{"num_hidden_layers": 9, "hidden_size": 640, "num_attention_heads": 10, "num_key_value_heads": 10, "head_dim": 64, "intermediate_size": 2560, "vocab_size": 50257, "hidden_act": "gelu", "norm": "layernorm", "norm_place": "pre", "norm_eps": 1e-05, "positions": "alibi", "qk_norm": false, "attn_scale": 0.125, "bias": "all", "tie_word_embeddings": true, "parallel_block": false, "init": "uniform", "init_std_qkv": 0.0195, "init_std_o": 0.00459, "init_std_up": 0.0195, "init_std_down": 0.00459, "optimizer": "muon_variant", "learning_rate": 0.00143, "lr_mult_o": 4.0, "lr_mult_up": 0.669, "lr_mult_down": 2.0, "beta1": 0.95, "lr_head": 0.00399, "max_grad_norm": 2.0, "warmup_steps": 200, "schedule": "wsd", "decay_fraction": 0.883, "decay_shape": "linear", "final_lr_fraction": 0.0, "batch_tokens": 131072, "max_seq_len": 1024, "doc_mask": true, "train_tokens": 611500000, "max_steps": 4666, "dataset": "wikipedia_en"}
MLP neurons of a small language model. Each row is named by its layer, matrix (up: input weights) and neuron, and shows model dimensions 480-607. Each number is 128 + 32 x the weight over its row's rms, rounded and kept within 0 to 255. Numbers have three digits each.
Before each neuron's rows, "fires after" lists the tokens most often just before its 100 highest values on Wikipedia text that the model never trained on. A number after a token or word is its count.

fires after: "1" 41, " " 21, "2" 16, "–" 7, "3" 6
L4.up2197:116128198089163110106161102104131155155073130147061139105114156100149157083119137153119123176139058120152129079104142106110145114134113128159149082109130164136180065150142145088115171095142074099135169102115124121115115176080143110132133189161141110110148127183140139131140189113157032172076107130113116115093109143101114105136126093147115110141149130079088144106179148153120124111138

fires after: " " 32, "," 17, " in" 9, "1" 4
L4.up2306:140160145175138143111148113129122098091190153102091178086149068102075147110128147156122128100088124094090106125167136119149143123167125131083121115135190185106131147151161081145139134144196129121142150077132137101124137093157116175098145123138188122145170101100189117137204094106159118144127172087139209131115169144137133125078134070120094140094163115115156110179164141115076086152149

fires after: "1" 26, "|" 15, "2" 15, " |" 14, "." 10, " +" 5
L4.up2429:118130101113141086131128170160159051129107117182120135139185090152120155053120126162132140065067119157101154132121137063131120107141105146129170075144165155142122132188169085126114124197128138111121097137122123155127193053090127188151093096173139127161150097120188061167142190128127116156159149151116127108116123128179109124118122109141188139115173142112154197114127125173144067113151

fires after: "," 38, "0" 17, "9" 15, "8" 7, ":" 6
L4.up431:094109098142175158146132091082074097106145106114234112117103096193187168170123117160140186100123158067170118128118146176119088065085140123067105078083065121126111081129130091177170108142121102094087112169179130140139149149158135127117074126141091125179149128146116148160102156142180087183168137154113136109163142156121110158150185119203100126124087128141193073136115095145114165115142

fires after: " " 49, " |" 12, "6" 8, "1" 7, "0" 6, "°" 5
L4.up2049:135125206123137130100140179164136128153094200127121071152133084104164118086121068161179151119110149149063180144155165090113143199114122155131101127109149127173125130141161140118160118131075140143114132146102135134168104152132156125105144114143169095160174111144109157177157097177129187078148185136188134132106133135125076094091182173090119089141152123127219131137148132118160177157178

fires after: " " 39, "1" 20, " of" 8, "3" 5, " (" 5, " a" 4
L4.up1738:115181074109130146174190130155129100118206099095146107146021119161146191074144179161121137148117115081122134129110116092127125131096154178140106116110130169137121099112122180120128043150107134074106146140130133144131095114133112160098122121115174170160097152106122102155165189175167086056143106094109104148126146150096138139138090152105140139099131168165129189140144143178116120124102

fires after: "3" 15, "2" 15, "8" 14, "4" 12, "5" 10, "1" 10
L4.up1141:188132126090148142104128132129143140153107123098130104152144107080178117090120115119167184155123217125140095186098078073143113153134212136112160134125132152077173071177137130101113146110136109128126101071124109083132129097058127134125089112152202204060085187135113149140131133177115108114168071136111136137151124079000092116126085128133165062141167138137037074163201078083096142119124

fires after: "1" 15, "-" 13, "°" 12, "3" 7, "4" 6, "8" 6
L4.up61:203096141118161068133170089166094100083092114076103103159155087152100154154148140100141167130081134083105142142098120090097153115112140145140080123110135097148111045131131173086140073107120171134118142116153164192188116100069141130133106165134114131157157133162105058123122135111098148130174171089170130117090183103075120166120158096136209015120161192129144180090154183106125113142188

fires after: " " 36, " (" 11, "2" 6, " since" 5, "," 4
L4.up711:146157119126064103118090085118145110097066137134130150129121143086113145139167112173147079091171093078131127121094123101123162111146090096128139121108131115173125138088158117124139099182133080134126113126051144151114165120061104090134191166083146104147145113149106158143123126177099127117123146154120185144123146114106078133115168146074078116138135149100066109151178124173051111105125

fires after: " |" 32, ";" 21, "1" 8, "-" 8, "born" 7, " " 4
L4.up1454:103191181075167132151143102163087178156152113132127191175129130108095142188172093177150155098075148139083173169107111126121118112072176110076136180169119144110158110108099159106159123164096117185138134141126158172096120149063117102154109129152173175143070119134105082171151126101129098150091138092128179153125139103192125123128182091095130156162077131132100146091148084156114058170153

fires after: "2" 18, "1" 18, "4" 12, "3" 10, "5" 10, "6" 9
L4.up826:152137077152187155121144117113077152102084123119159158115075120137186100092217153161170150093150149169163160147089104094146120181148091168129118110120075185138151125187084094106140157103080119060113219159150093101182098190113123116121092061126209154121143111161109142128106086128133131166074111113125159150104126193115134180114153090092145123143171157100115149110168107133060129167108

fires after: "1" 27, " " 21, "2" 12, "5" 6, "7" 6, "6" 5
L4.up921:102197094160092105115115071079110067086146123113156083116173122142110134157176128172136180084066102155118120101125121072115118064161132135151142100113143099131178154065134135158134184190103149171094116096131128108100159130119157165183091099115133122139136125145120110112139134107093177171123124157058203032129158153112149106119097145162151143126166179117070117166120117143087091162156

fires after: "," 35, "3" 10, "4" 10, "9" 8, "6" 7, "5" 6
L4.up692:119057097119120166191130099140125075135089162102127125215103126197161126121094109164138186154058150113166113160171175125110135136103138108151096072089137142191153095116110210097166111128153118129168077100128097124184102157137131113112108148087115109206137139167135145103132157116132084110085132108151116139106096073038116084167140212117113147049127083101134113142122128131133126150145

fires after: "2" 21, "4" 10, "6" 9, " Kal" 7, "7" 6, "3" 5
L4.up2501:152183147127113132148182108130102077148151120051111102165124102166118214082095113093098128111101077097150089136099199130145051099086117121146115096120118126152108136200140114097149116162103146128080103063116159099167085135109161168195206118170154084142197154135070062174171141110091141146153079139118125108104107136148119123162127100077100099173058210098111147143126068136153114139147

fires after: " |" 44, " " 11, " Nil" 6, "|" 5
L4.up1044:156123136126161145124139138126108125099144184109093090115172130114055164089127152112161174155129126191106100122084128171125199119143056162076198165153132108180094129066171128133147171188142135152145066118162164167096144127140093110162137148127143188117096067108100066227125094115129108168114066119142114132122144111146093100159151171134135153149130115145097160159128106127133124132156

fires after: " " 37, "," 9, ":" 8, "2" 7, " |" 6, "3" 5
L4.up616:086171073144163110129162117090169135101087107118074137144084175124138117075100113087174075177124121146137118122088158077186143067118107119177178137134132094159132143109099167108094164108118119118099128112136118086143130066158164080121104102163173083124134133102115135128182173127202177137141118128115152136138088129070176135161206090114095119151139199133123120151117080171164121118172

fires after: " |" 60, "5" 8, " " 8
L4.up922:124137114143191091180141164080119113093092109123138144131161082068106130164164065106086100120125099154170117137178113054098095175140172103232025140100159142146173121145058115123111144106116124130143181134105176165058099089112133123114134125166153122132122092130152142123170120140128172157136193184077123089167124143095088093059154097209173098152144133145108133082149114156105084124123